config.toml
n_layer = 8
d_model = 256
n_head = 2
n_kv_head = 2
head_dim = 128
d_mlp = 1024
vocab_size = 18085
activation = "tanh_gelu"
norm = "layernorm"
norm_place = "pre"
norm_eps = 1e-05
positions = "learned"
qk_norm = false
attn_scale = 0.0884
bias = "all"
tie_embeddings = true
parallel_block = false
init = "normal"
init_std_qkv = 0.0312
init_std_o = 0.00783
init_std_up = 0.0312
init_std_down = 0.00783
optimizer = "adam_variant"
lr = 0.000981
lr_mult_up = 0.751
beta1 = 0.9
beta2 = 0.98
lr_head = 0.00804
warmup_steps = 311
schedule = "wsd"
decay_fraction = 0.81
decay_shape = "sqrt"
final_lr_fraction = 0.0
batch_tokens = 32768
seq_len = 512
doc_mask = false
train_tokens = 240800000
steps = 7349
dataset = "wikipedia_en"
MLP neurons of a small language model. Each row is named by its layer, matrix (up: input weights) and neuron, and shows model dimensions 0-255. Each number is 500 + 40 x the weight over its row's rms, rounded and kept within 0 to 999. Numbers have three digits each.
After each neuron's rows, "fires on" lists the tokens most often at its 100 highest values on Wikipedia text that the model never trained on; "fires in" lists the words (lower case) most often at its 100 highest values on Wikipedia text that the model never trained on.

L2.up42:545551486490455576561521435436505459511465517469467500456550436515489521517496531472486445394457438517559501497466507496460504469509520501552482528512477496536434497553497486450492511500503450498494529507483544537515516466469512588491465560516544537510435442513451543499549505547466567457532464518435463523580519456498507484530504467475457492471536509480480527423521529492540549495510479544483512545546499482524537486450556402624437510491558483462509600599505511494509485515480456584486471509550474435492549501478459525483494512522472556445525523484499521521496502495497560526460452482494490504478464460521415512440429491525484488584455547552478464530617469603518491503586555482497460495563504481408529550547468408543482498427536504474478475478533521541443454497489514
fires on: " was", " of", " being", " medal"
fires in: "was", "of", "being", "medal"

L2.up258:514490503561531491624499493485491515542464472492503520489520525512537494467459473494498493515486508517576485436597461548549530531493474483550427499429550445527509515479506546499546531526515486465510566544498511497494472474496537411532468505500488486476487575471480582438510451469462511434535489508456421517582474495486491579515501487456485523526498500547526485521498479505468520435563541500485563524519490485483513499502480501569486511422486480462587464504493475516491473496429507464509491424555452497465498514471487458421461457475532537531534572466436450473560547595516575532457436614548556528497407575538469533541480508526489515465571519514493503501561497558572534562455557436506496508552472555462563427577538488482498431451473459436459472521480526443487552498494517
fires on: " they", " to", " we", " They", " you"
fires in: "they", "to", "we", "you", "t"

L2.up197:463469577450533540555472500546480538484513548473506483502512497498546631494451558520449525465521463500487460566585485463542472454495450465512491527450505474492514505511507487545538542462445430466540521491469494522438416460448584494432465478496502446534537543516443531490462479496473564516514541520469488470555442444537515569543522493511454435514561525539539498511565462495535521485480508502490490530495486490517451527433515471559457513443489535417483532594578463430517509542517501412509470500521523475500466470495549476512518493574559505583583497490498458543418568482549547531522518543540519456454450505487430496489521511514476518493443435418545524528492530449513570565519513525513523557531486545474524488591493418472457541428469524483426471442540491475513466504444515
fires on: " by", " JPN", " ARG", " to", " HUN", " FRA"
fires in: "by", "jpn", "arg", "hun", "to", "fra"

L2.up109:516469465545480528475477522516517521550410502527483555446542496485446545480511505476519462466464501572482538499569457474502536483477572485426553507495485494469509546472505534437483537439509516539519483502492585471503508472527527474527475497522463402548522540434472448514560455536467480501593506476433439504511506482476604553530492411453507471488529542495515450517530527527554532464534575506556462553531551508404514509624505495499532542511485532527511591489496469571518434515559524541537486532551437550459517445533486462404482484488485568472486456540474560505533537510526532491488501568510499516510492572444527497460508455505555402563540534501491504541553490497477555447551443543454538505546540501458491503484483450500421387457462506541511509524489512503441526529554472
fires on: " later", " early", " been", " much", " other", " be"
fires in: "later", "early", "been", "much", "other", "be"

L2.up484:519529479503524476554547453529457520481479437418510484523517524491480540483504490502529482460471478578539459525512491491507462521506495502548483526475588526530486503524488452542469542412485499475443597497485553493476467459500510481510476508444586540484461447529429484514454436515486519510493522495455520531559462552542574531518508426517413457535487480576424561473520492511461566548471520479531518499465578514445510516462477517542453546513480486456510580529470475533507462493481464455502512497500534401505565450454533469473500419520513515511512529482540542547515524469539584547496428555517538462508462504586418517434476492501489502482539479498427500558639520519515502536557517473558439508518564506483477403628457495512507488440503504475469393515503514468540537534485513
fires on: " they", " is", " to", " will", " people", " at"
fires in: "they", "is", "to", "will", "people", "at"

L2.up589:463451492488502443497509501414485572472501492408441506482555572548411462544499459477507572430512514510514547527574469486582442537524440490434529487427534441547445447488537502512491504518453540508526483510487522499478450391479552483552449462473415467511508487523435498592492464569491544561538551492486546494577568463395478546516500478491480531489539498564451466526467466535524513479547539549477544513506458515499443555466492497470515524534476597504539526544590549516465504485563509500521472488510503498434447555505511435440502490424505488486486530558449471493541545480514496513522486473443512506503467433502509499488565418466520489445525481494512441556504467529508500541556497579498509548485498466520475491596445516472542534496442493469472536471479478533477540498418488
fires on: " one", " the", " Top", " most", " each"
fires in: "one", "the", "most", "top", "each", "and"

L2.up19:531509435520510511468459560576586469433519477536487502512589477440475526461575521469562536441546521476490457532460504535503472543524504538429466507418500497561536454483502483522533518456545468529517555490497565438538491382535524504479528546448497506463478458521441524479515514565507453493527574594548578499540447481486505508494427536498462557504459408496534512473521525470467502506570453500526520550538534463483405479432520503496490487458452553475470515522551527433526518456446480476577422459467522466448528493479503490461506502480453518520508509544498461513558459493520505487454525549455552484497455451470427510569495384463523475466544473523480514535532524479489464507499436446499548519575554482463489497530524483460555509385456510510485535494518502515493622487490503
fires on: "A", " mm", " cm", "ones"
fires in: "a", "mm", "cm", "indonesia"

L2.up298:557525459500503503494523497486517515549485467528545498476499587527455477546442464488520451475418529472559583483629474539565475518470512536452451476514545484502492468452537520446555516408525560534500532536504523510492433510458548481547593506541571516544489438463520429501563469501479492528562496452518539566548487446493491577511472489524501449430571515518517422496497519512500577504533586542557486529488458510479429498493565477510467553502459593511524566486551459506524546503428526480452433547554454452502501448459482499486477487431476537515492474456493524554501479547479501478481542493577513474483464441535538472472527448515492495531514511507537539565567446508523516509500550549418531514502473513572414506522468469466411467487514540501454533464513550434466455529464533
fires on: " none", " most", " much", " some", " one", " career"
fires in: "none", "most", "much", "some", "one", "career"

L2.up1021:485459476550484544513535511491495487580462468485500475505470550484430500444478484476484484561486466507568512499498537484529443530571499478498601534460518492521442464513480545514613562466526461558510491494585504521515465497548572480509462511484522484462515494549482428472465538458545559498502492523474518487492493497493518625533508483562543457527448437478495487463541537513450508426512537433548519501441463477415594532460502542553495484560465472524457493489536466481539535529512510520467525508482489535447463529469487378513483486524479614567486518475506533512470625479502527434405462549477550526541512457520537397456487492549500447571477499490497552521535535519494488497509513538522492462506535507441464467538428449504460480490467521512462518516541472551509628459472516
fires on: " is", " was", " are", "ely", "ru"
fires in: "is", "was", "are"

L2.up856:495462478574436471528539556530541500466481466484471565446571501507520588512474512501503527482469572597563431544561492478458476593523475495597486439477460461470452495575514500529548508522472529493529504467507452454486546504442488519530451453448447501469573544469483495453446370504428568476513572488535538532523512475496491538498424489514432500578500509526491528517534550510475521478520501565485419464479559494452536496475520479437480506514518489481535442521533463456508488471506502577474539468461525475465527519479501464478448459480488490549553537555451476542501519524511559471485436527449570501478426477498527468523532563482556379481516539516456492517527587514505468478469575484521469478495529540485539426493612460502521517475479464462487511545519530463456558522504536
fires on: " to", " would", " can"
fires in: "to", "would", "can"

L2.up89:517447465481486432503504454471470533486430503431422520511485556471556493458445517492553573482478488444563459485518493413492497582531554423561455521491496564542483551528481499524479488422589464421544433512544504509499514488465449530534437494447559473476515456482500558568478471454397535473451485442503470545471544482572523471420509489508477518470483449470497555532513561481527491427514415486504536503483462474474537568478567519580452489504497481448531523486528482492460544600465584533515508461581524438452526513516426429468504434509509535483534532424517411543483553485467499444414447509528522507541520472473500459493460509483495502497454551545549491570595531528506471544460476516537473522524474522438504523512501509467509490485499491470511517476485468532532475491534488
fires on: " is", " was", " un", " determ"
fires in: "is", "was"

L2.up139:470470509476482504495551518446548519499464465438480513486530595499524548533483578493531569506512531550557384540480479472470429502498579452572545452460501490481400560587460469468472510449535495446516508525492477493531450452536477495489485514498561459493472465507552489533489490495458541484502509578491495482546491448493495511514411459491563501480474476449464539495534566541525458464510456441485440587479542497473557521430550520488457517445466474404466504447491532471505502501503513531512550476491506486463510502495456512451510467446549554489547522513477497533526553505523493480462517546597540495497426462474524428484519489444499495479501519491437522540564555591517459513425499560492473539522485557474538484627603493478422513525495494413443545545532494459460476529509544
fires on: " was", " on", " in", " In", " c", " at"
fires in: "was", "in", "on", "at", "with"

L2.up996:446538476525473539476523546451528550423463456460563515520573471491518506497565499477507505461488436484532512420583459530478466490592499480448501527545542541506475447523458570461538517498525588510489552551486478490497447474492476530442498502483512485440516475433495508568500437547508458563501487515419498549472536488417521495511457440499508545518441513511487443484448501450567408383531462465588527580463520502510453532496530505512427482548512550545496611556584478511489478552514509515455436468568473455492477519473489483530543476446462534451543586467452475518483462535527558481485506441449507456484470470507442496501438498455474506507455576550529506483531511516536527474525451522487428505505501524501524490511463462463508511473529453496525430501483489381553458522534492
fires on: " both", " all", " that", " between", " among"
fires in: "both", "all", "that", "between", "among"

L2.up11:449425469540436530486502486449529497495433445450490529434627507583498494491417520499523480545531482561493476506537504496465507545525517462615524528425530447502525564548449567488506457446589473497525504481486536508539547450497527443572465545511520526513539513520456541479487495500460564524528507515464509504505482517507517497451471442535471518545514454543554509466475524486464477522462481500477436555452592497523515539486476473513455503496457441384490501488494507495481472477520464487506452534520492459500594581474483442421492507482516516507554516534512490493518546498473591459467438505507547462510484466522469439472498505463581490482537557526376432482550517473471533555528525504527486507509519481517525475517521486555504468388445555508397528514474518520445521505603541
fires on: " was", " and"
fires in: "was", "and"

L2.up539:487535458495521588532495520541496491572549512455487570453564438486529525523464430474522440520468567488561476478550487572553533468585491510487505462466508517519558466506481518447512482437468480485485500495471490523491453396511476552497485500552517494479473544457468453485526468563504519477547538548496535532501465431453471591500461421499556452525551472546543453520469494464531516458530584410504618580467521495569510486490563522567474473476547522469484546610545485492501533519514500559414453493530422498503462479439488462521472514472470442520510552530535491572486459521482532455541535550462503457521475559516450483438505476505502475510440530474504548493517475493487475450512548468512489478569533533530429558511550392536415482500497525521425503536533512484490444533507477
fires on: " all", " over", " both", " has", " have"
fires in: "both", "all", "has", "over", "have"

L2.up956:548494433452559484440500515502499554463489494453559498548491531429479500477502483469506541501545475523482476569505490498472419546507490486439531491434476505536490487554490464528501508443464542460500543544484499473435515499524554515474467535480513479459470470490483529430490516563446526486499506504517530484466505381475417521500486548596490571429423459466497443508588523580573524497527508510552474463522479511507428535495513485489515592475484506418419496524533502505459448465489510457531522523524495476499562458536435450542490557453536497561528514569422484483515515496533526443421488522493514513533407517485430469524547470551566494512470511526555566538602537543524488441515487445455498488546533477471510472457516407493466533475520439511521533553603464483403520550497508
fires on: " a", " A"
fires in: "a"

L2.up332:563486463460475521472505486518446480496521448502494505545504483442456515463565514401504472472453474561557468518428436498547441466541532565498582576508524495518483555532512499505520491531479466495489506511521520539447490471463487499457498471509543521499504527434576494544483557491450465490483544540459526596460507489403560489552508482521562528505534464502461445567533546509443427466512520547488455551516476526581468477485538569558467531575538462520529510446508528553440462459419479500513504587593510482538443487474574453452482430523446503479468620441442541485480501550464519462503549505552424516548500471521423514440551470464505482532525540441440460510509437510479488503533498551426484540466460534472507463562469440496442470515475506479516522457507490571481490495516490
fires on: " on", " end", " arrangements", " season", " tour"
fires in: "on", "end", "arrangements", "season", "final", "tour"

L2.up179:477485458507452477512512547462520558538457512533529508513544548493476491404504509484515507436557462530506481538574479463521457521453458478548462474450568453511493541498472577493493550467454513561567512600526486533496476382460553447448479533485554510554494449476434515486465501575517512531532561502495490546541450472472468604530532446496506443474436478533515556504493507556414478485516534458477540474512588510458501583492489467547496592406438494450482503500572543565492509491471488462470453534502479461476492531475526479499496466525543489565543452536492546509557497487513504470495464473452481437481463433554462408545475466489541519464489526532486533536575505482489528525464538496534521514539497536563568519548458425454484447453516506525472450505535548462451577536422493
fires on: " a"
fires in: "a"

L2.up837:501483478492476497467509498486423452495567525482504391488557560513524580499516526542513502445556463512588543597495474532528404489453543467411618530458425516532446565563495493538492486505496527447469509535505454501482529542504538503439477452491499508533496533490554492548532485511452587485476448524466455546497531468450494541531493446452485496435491533559524501481583512423467449438529514485529419550512476503450451478453511524505494515492526516437484544582517547498464528471553481474492447505562495481479530483465465537518579453497490530463472542513487507527476513584481502439460446498492600486448462467485544446466517550483498543552431508499508519531622447550495523564501553554464538509484524465504454491533511503484441462497490447502475494515553529472504483536592484
fires on: " as", " when", " if", " where", " because"
fires in: "as", "when", "if", "where", "because"

L2.up746:464489463515511535579514540467473525497431479513490486457552522487504520526515481547507469462539499571561501461532492465505464491550465461470574487457526456553464509584572524512535571475498452475517512484530529540520478542416528504505410520517488500568503463533509509558443408478474524483527473485489501546595526474468508584539469436511520534481481555574501457577449481468447470468521493543496482575425436477478517447515506554534479547449531498377548514531463531523522446477505511458520539469522522485536468524520453518442464446530445520470478495560484505503544532452455587425540503492507599471520432506478511405489458487524499449475467488491544492534567553501525502505520511590447512482519458487446537455533603518503492487478516497454401493536534541421466552532496498
fires on: " and"
fires in: "and"

L2.up431:459478451529521520580507515565520521486496517553447545559461561501493505554488474488517591549509501492502416537524484502406463507436492539493525478499548487460522482575559480425550502488462503437493495520491408486528469451471526515488462456485486443553377473489478465484503506512445536529523431474466532473494571507553497502497496481440593487481635532502482512492563512513546482446535526480468441524498502522469547498482499479480459544486528546488486462544598499481478562529597527483479450483536476464458508520437487476522530493508590442601493478433556494576448577478509493516504518563471505438476474518473489439523504571515542538514442465502563484446485501497483491469485544458457493458538446470476542508478533382468512452478472440528512515516531492441442491541469518
fires on: " to", " under", " by", " x", " with"
fires in: "to", "under", "by", "x", "with"

L2.up129:393486484451514457495556494469526551554529520496462567515511464482568564518503468478547506491521538528523511487542450432469512618559557443497506566457512468561522485490440508504526516451489509479546551498516540456506519486470492547508469500540541520539525495476493494517528467506449556418433518485503442525508545514483570499504528451558510494502539496512508540469480478453467467510529463544430482591424519516461443565507501475532451501483475523472483558499528523511419449488468475519409461432584471438510527426494495480451453462522446579450559514534479397537547496542470539493480496527444473555507486530535556488497447480518468424452543529459502504455463541625517499501543470416518496451471452539518532408518585450477488484487512496489437500507539527421485545511487526
fires on: " both", " also", " may", " such", " this", " who"
fires in: "both", "also", "may", "such", "this", "who"

L2.up492:473477405494549497508461489498502503487553506534498490508429539473439437526467485465557519508531553530534518546424507451479495554554451503455489482482525519510456540534528510521528494414493421550431492490546448459538508507535516496484468529510518501533488542513508522581556583430493487548530422472527493521476512489510482500436458466523471476524533481556537475535457575512475485479537458512471483491362402463465489539473492447458491517534455524489474496508598499516453434461480501534603462441506473508491532508427400442518547546480566514523582521456491500507435550423493523427484461576514463593600469521448504448531509537457536551521535504478478534527489536492485465490528483436460526490573435526551496528472561511486528475556463492449501509475506500508522581506470503
fires on: " as", " it", " Se", " her", " paper"
fires in: "as", "it", "seedman", "her"

L2.up111:406462437491493515543539589365509470505449482471499553536571507468444513470539501530552494515583431604562477551572491458478471452512482507466573502448592514568502610521505498565495541451546461556512533481498510505472488469475518479484434475508473530561506446540507408505458459487490589545507528511467531506547440473459503553572512473539520441519583482529534535572483560523461519427519527517507503470508540495488494487496516527506484530476459530477513506553526459549467529504454505433474477541502443535456482504503519510431504490451448523570508564480522448464524507521460592495514446521505525484473489465437523466481463470453518492539519521527549513519549487485495484522535483534473471475561455534450455496569464516514548507477541475495433460484529550474416582523539538
fires on: " and", " or", " as"
fires in: "and", "or", "as"

L2.up838:482545524466451505552488599489501541499484531527487506549514521420463514497500491506490572440485458528460465467527509440511465456507516471446511426516492452501451486539576538436565550466462467525499506505531489563527430502436568524461433520448459529612456439553467439500434466555468563461568591522505545495571518476461438532563462491494498511462527568524497502543508485520522470506533526493493540467453467501489480534516501478523488509456500627462449548479537478489529561527463521472563449555517496505488492514503461495542490489538467560548553486475517546518416533478442556420597540537544501495486464538460489463486569460470511467504507459481565509540548454524517498520517578547499616493479495466508514477467514423497486478535489459493482534451532536393503477512441519
fires on: " as", " by", " for"
fires in: "as", "by", "for", "asado"

L2.up425:426511505536489554501495539473494534519491496473504492477540502459437503500489502471443576436464478551477521470567464480527483485469460482478511423480493450537494521535529483380510528432509496518468494446546552512497462537509528510555478476453456483589495497436541462530452456520500600485534518515480525574449519464440517571544460459435504492524556503525456462453497459501450532523487556491524549500512487507448527485461514482544480482477450587472495523516513491461547453544462509521573460520561490525454533441491486440546504486464550611505541424513498443453436556529435545409526505557552509463460523489559418438482557478479488435538452556472541570495609488543504461463512558528448505522467558501549451471526419485526508464539466508498422490529508456505428513504531490
fires on: " been", " be", " being", " are"
fires in: "been", "be", "being", "are"

L2.up757:517453450494450508502552524496548533539470509472505570532470478480477506483471497512484506462475520491534496446483461483468526496517570457497515475363540479515479527486580472417495484476561476552547545491543591574497504469478390504448502603491572547534475460493516473534370546550490556550531586495491512537556530448453527509430486441500484540535575402481496482437472492489477459457557510509457542522495529513499528515485523496553426496449497513458502597483518527556510530563498482501499475571532528418468531490459466535547474445541515486483548509441537482557441546478538548485524455556535520479476505438461446541441485446462467502432440539538490520528567465582467520532554526466521551538511525562513467460510515442511507508482533507531486517475441505514495483513485487
fires on: " was", " ft", " its", " remained", "978"
fires in: "was", "ft", "its", "remained", "978"

L2.up818:461437500460516449528479483484415555448450538543468471452537543524502535548462526521486539439507487545521398410602435465557499457471528481499473475416435489506508539562444526466525493529526544482489461542464499476477538542519528473495447527504462508595484436572519506496483428481425551476489515555450463498577534522524526543576442470484505522475510515472533473513508410518433465497535556560497504569505512471418470522444541479574513528501521541406432517499529521566476508446460509470504469562514510467455499507535504505498450453489526553508505508448465431516499483514478470429507465543520617524493532467495533477490462508526527479432522547541507508573581492511535475552484559544537534478500497563534545485483544520458432507546486485482429493470461517411490508536528507
fires on: " as", " when", " to", " while"
fires in: "as", "when", "to", "while"

L2.up430:420515460532458543572550494502465557489490462471437492475502528479530534477519508435491496492513528521541461462546485545529521556554519516546452491469476492499474472510530480479518481456451456401457501494490537534531471515512440540522417487554466582578512526494491497448458486522447497500496446482467468583531525499523519511503467456597502527521514548608477496516572501467527527565518517575519529559485505527464465524463529466540435428469503573431512559537494550458444506527447492526477523499575484495496522540480462531467417463501405485499538467436445507530530519454473573414499467513557474424494478577420453461476460474481460441477479508514471497558556510520554549492469507471491533570574438482406530450530552468520399492454541538468477502497530492453457500506521521
fires on: " they", " would", " will", " They", " to", " helped"
fires in: "they", "would", "will", "to", "helped"

L2.up361:436530414486470558502515581408498521475472505455542540530509543503486539505525540469477459486494511530579532501477489506550491525505539551493534476464553481506460477476551529482563524503502481520549459526481451495574496521467491542439469543513527466447471482475448441465477486511492467540562559501431551526473534484526502499533518499504521477562569467497462527496553463461477502473479491536544439513467480501495492504525533619542355525431536524554464533508617460501517513538583503501383498507549520462394459472551521453533508424452486535514566506502495535476517545472498564488472540547543496501504495485490512489481510471505538445492510419479505517441405471524498459562520507482594413519485557521470577558552545485506529453482508483501493491525604447463458472506513534
fires on: " is", " was", " can", " are", " season", " b"
fires in: "is", "was", "can", "are", "season"

L2.up463:418485442485510636496513486506488614517508524473484563545497541505540470535557501419479461512511529500576524522557465469522499465517484444533492542457598444538536542541534561468481472459541488481531560480524465570519462470501468446445462473467474443524517532524567566489522429498465521476463526459516423466522427538483533526521530477445517556548535479530565568558480474456477520482479534504513482529477410509496530506493508539615377496536524501453423556504571455553485458490545561483501460505442446523510517534483435495535503477526535490455491513445505548494509552536493507517535572461561521543519467445433466427428522479478476438596494510522526515544475469547517489507543531491463480478489511540511470445552518480505507464528497497454457455505495456506544513545471489
fires on: " are", " be", " all", " contains"
fires in: "are", "be", "contains", "all", "some"

L2.up780:458465469531414515499522491453489515581489478474469627459490493520495555580482445453548468544536508544577542491501466417491500445510479460526488519487500521543482465563504475509570492506474458536484499560517497463502541485451521460506445510511505524530586544569487485521443430504472498513459514469511464520514480445469502548435495463595468486493520484490506502517518558442533521486464451567543504506453435442455562510523528532530381489451555467433545551545557514509449501449497528507459416469504509528502493464568485417529485423494495512493527439563505405541565602552463480538484461487521547440505483523503493450475482512438497532475562520512501555560518561540497451531543536500495519513498456537509520443528553546453470493455535453471447555492485492457511592541468521
fires on: " and", " It"
fires in: "and", "it"

L2.up805:470484501503516506593506507418516525513472467541516491513513505545540492535462516527453485403522411580524520592447458524554476496472514534440534545440488516403451515509534514496493609452491440543524534549536548531467482451457527471460472517429460470467507521505566512521498486492513521435573505516450442481548530500483422584482505499480492451445499525551545533565462469493487556497540502489478462419461469508584531559469539451530524553532535544388525445554550528530536489526485455528447532550512447555474493492459494515477473528496493485545507516476520594486546576437519628485468482524419572470474505463469478451465468524482570520446518462514514499520411493521465497492490544566511453486521486556508542456475469497477493455546513463469486509496533523459513512492464480
fires on: " of", " to"
fires in: "of", "to"

L2.up815:470409443492472517512500460423481570523499439476461510444582492480530525479523455437567520524527534490522531503474524527506502475551510510534539502452543470475445518553411452599462473484522522501475515467493397505516499534508561544489489461480512538460532584505510512534553498512557472419490497538446625517477498487474490526512481456533484467527437469548559506506457528498504537498498513498476547442466455387524536496478489484507421478509448507454514486446513483464441418520507546531498523535520559517486490462533485473540501557452439445559541549486469504543525507628549477489445527482506528563474519542530527565485532449495548503495539489450441559511525495534503534522515444525491511540621459510536467514494526480457522491455531571494494475528579361481525511526469525
fires on: " She", " Company", " Co", " Bank", " Group", " Smith"
fires in: "she", "company", "bank", "group"

L2.up226:475522470445477509549507543469483507483477630545485490514460514542458531512451511484513463503466491462560468498571501554467467515490593444487495464475423483518536515536499477440532553469451513448587509508519494501457496551510459524509464472488547477548556525459487552535520571462440486479503553491510430522491528441490561491464464491469506513580582509523498547438587517503476467544524446492510460486483499515505521569461569405504454524446471512521454585530573456439515517515423438588485475545582488525476556489497481546516505520514512562484525519527430486494495547473506556533378419486503547458464517502518484477449537423479388478525494473409464500470504496517477496514502574469492533531486504540521495424498539395471482481500489498518519506520454511443458451497499452
fires on: " would", " received", " not", " to", " won", " earned"
fires in: "would", "received", "not", "to", "won", "earned"

L2.up259:437541549474538569505576538457521469490478445518494499513509464545505550566502497558455531470501456563471421496529552427502448435489466508519584506511571488520512462546516520450447610415488492410483516577491442539466464464463530532415478489451489481535462448534543529503423465500454534488551503513479528502566486491475476517569484484432462561458463531535519512508582516541529436452523574498498441531478507512501485522476502491488479551459532532523441517462564493503559550523425478494502565501505476558453538485503525466518479502541473540506487475502486503501444500467509572506594461511439545471464421544437397484435501508545461541544512511491497555564496500486537491511477522632481489489578512518473480477531568482441468514543496506478449475501543525505465526464546469
fires on: " for", " of"
fires in: "for", "of"

L2.up106:492507514499466600659505499455506470513419436524462517599576494562511544521498536506528509441469421569505431486500532489512433474448477501505516534468545548520436491546458531473521501493478527437521532532492456534502465516450494447490472459490488447511491463492510519480483481507464525458532495465455498506549428558503481544489533461478446559547527555526521511442585501527501478492521543502487456535491494479477526441496516411520533524484473494495475485545565542438504571589461436565465523444477476532495515498468492500454464529493469551474476516517465511517531554455522546522481504583489552431479421521465423490456523453512490532553564506543492487503554484530515499505511575547513477542491522559483547412577569506395513484490458537427489505552601467469475458493495524
fires on: " of"
fires in: "of"

L2.up670:444487497477460537525468536494451468473481467490517449482516506568459528620479482511486511464500465536476514480551471445518475494494553493459527505444468494470383479553463515447551498488491433485546522500512477459505459521454530490491515503518468487570431577511519526503482502485448550463566517517476526511546519515459500564474454494485421527461540516544466471493567514496529397539533516515429455475445557478544482519493509491538481505483482583410497507462540553500436532460515431525493491546563465457505503497469585479408462522513536535502523523489492453572437485441525569450586556512545590504476463470428529491479564468514531556490556555538499459559543548516539459522528530539347514510512464499439560478522579498491498507460437456485489520546565497497520474484525504
fires on: " by"
fires in: "by"

L2.up534:499550605463528547440481546542498543530506378470543486515544490496408549525502530480567523505405461430491562549479499464540423514501492503574504516487483499461489570419519561501449465500440555465480547533537487461482539454439467502479559553518516503506524506507472607489429528499524522469496476566507485594535492529460481528400472463473511540449455452501545446510561530533526419468515477554549429510514450518430538571479451484500491524488429547443492504534503492463497450490448488477495462545514569483482515467486445466498504561475503525532549537501479500503467570495508545395415459519462493461527445446560425468516493530542560504538506503507495488493495477494527535498489491526504442513537464488517498413494523456509463477544487524455535481481539489511549545497463582
fires on: " on", " UTC"
fires in: "on", "utc"

L2.up343:508463440515502531485536558406496505520518525513452581569499541470533526500544509390500430504489462482528461526574495504430533532510482433490540499489530439501494518482476488434502552471500442522613597430469515540521518510466506443478439555448489507511499535501510486512449467488490487483471499474581509535471461507444472511489453446535510497585465429576522557509493582532486540466544540446422553550467500431542504553501497457536440506493495498513461487526607487481443461508474517528476458510530470527469547498508439458522604516482563507521539536497442532511486561507495571510472534479487554443471521472440526431459458528495517501461470471506454540514498486587536462510555453502477461549557518479442495465437564526578556465474498500443435496525556470539510549514530532
fires on: " are", " were", " be", " is"
fires in: "are", "were", "be", "is"

L2.up230:492499454494452515539471584481561480530408514503518578523542498499524556521448500493519549498583475485496419458605398412505497498524477500496501557416525449527495421499483530528499574429521524498578433503548502529476478431487525483509421564493494497496531417520500399506509442505475578536550538527468513411485480478519419484518485426528516456554521511501592524516444551483499488546500555538513499501495497470480472539502526433495526504520530533445491555568606547547523519485497553472512462477493536553472574492475509448509489492571468562548536462538552468546455467469503539489542480501465550510539526452447482438442478453481498490513512503538497556471556487522501502519550475534450497520568476513537547518465498472525428462508428460504500467488529507444478530498451538
fires on: " with", " and", " being", " to", " by", " as"
fires in: "with", "and", "being", "to", "by", "as"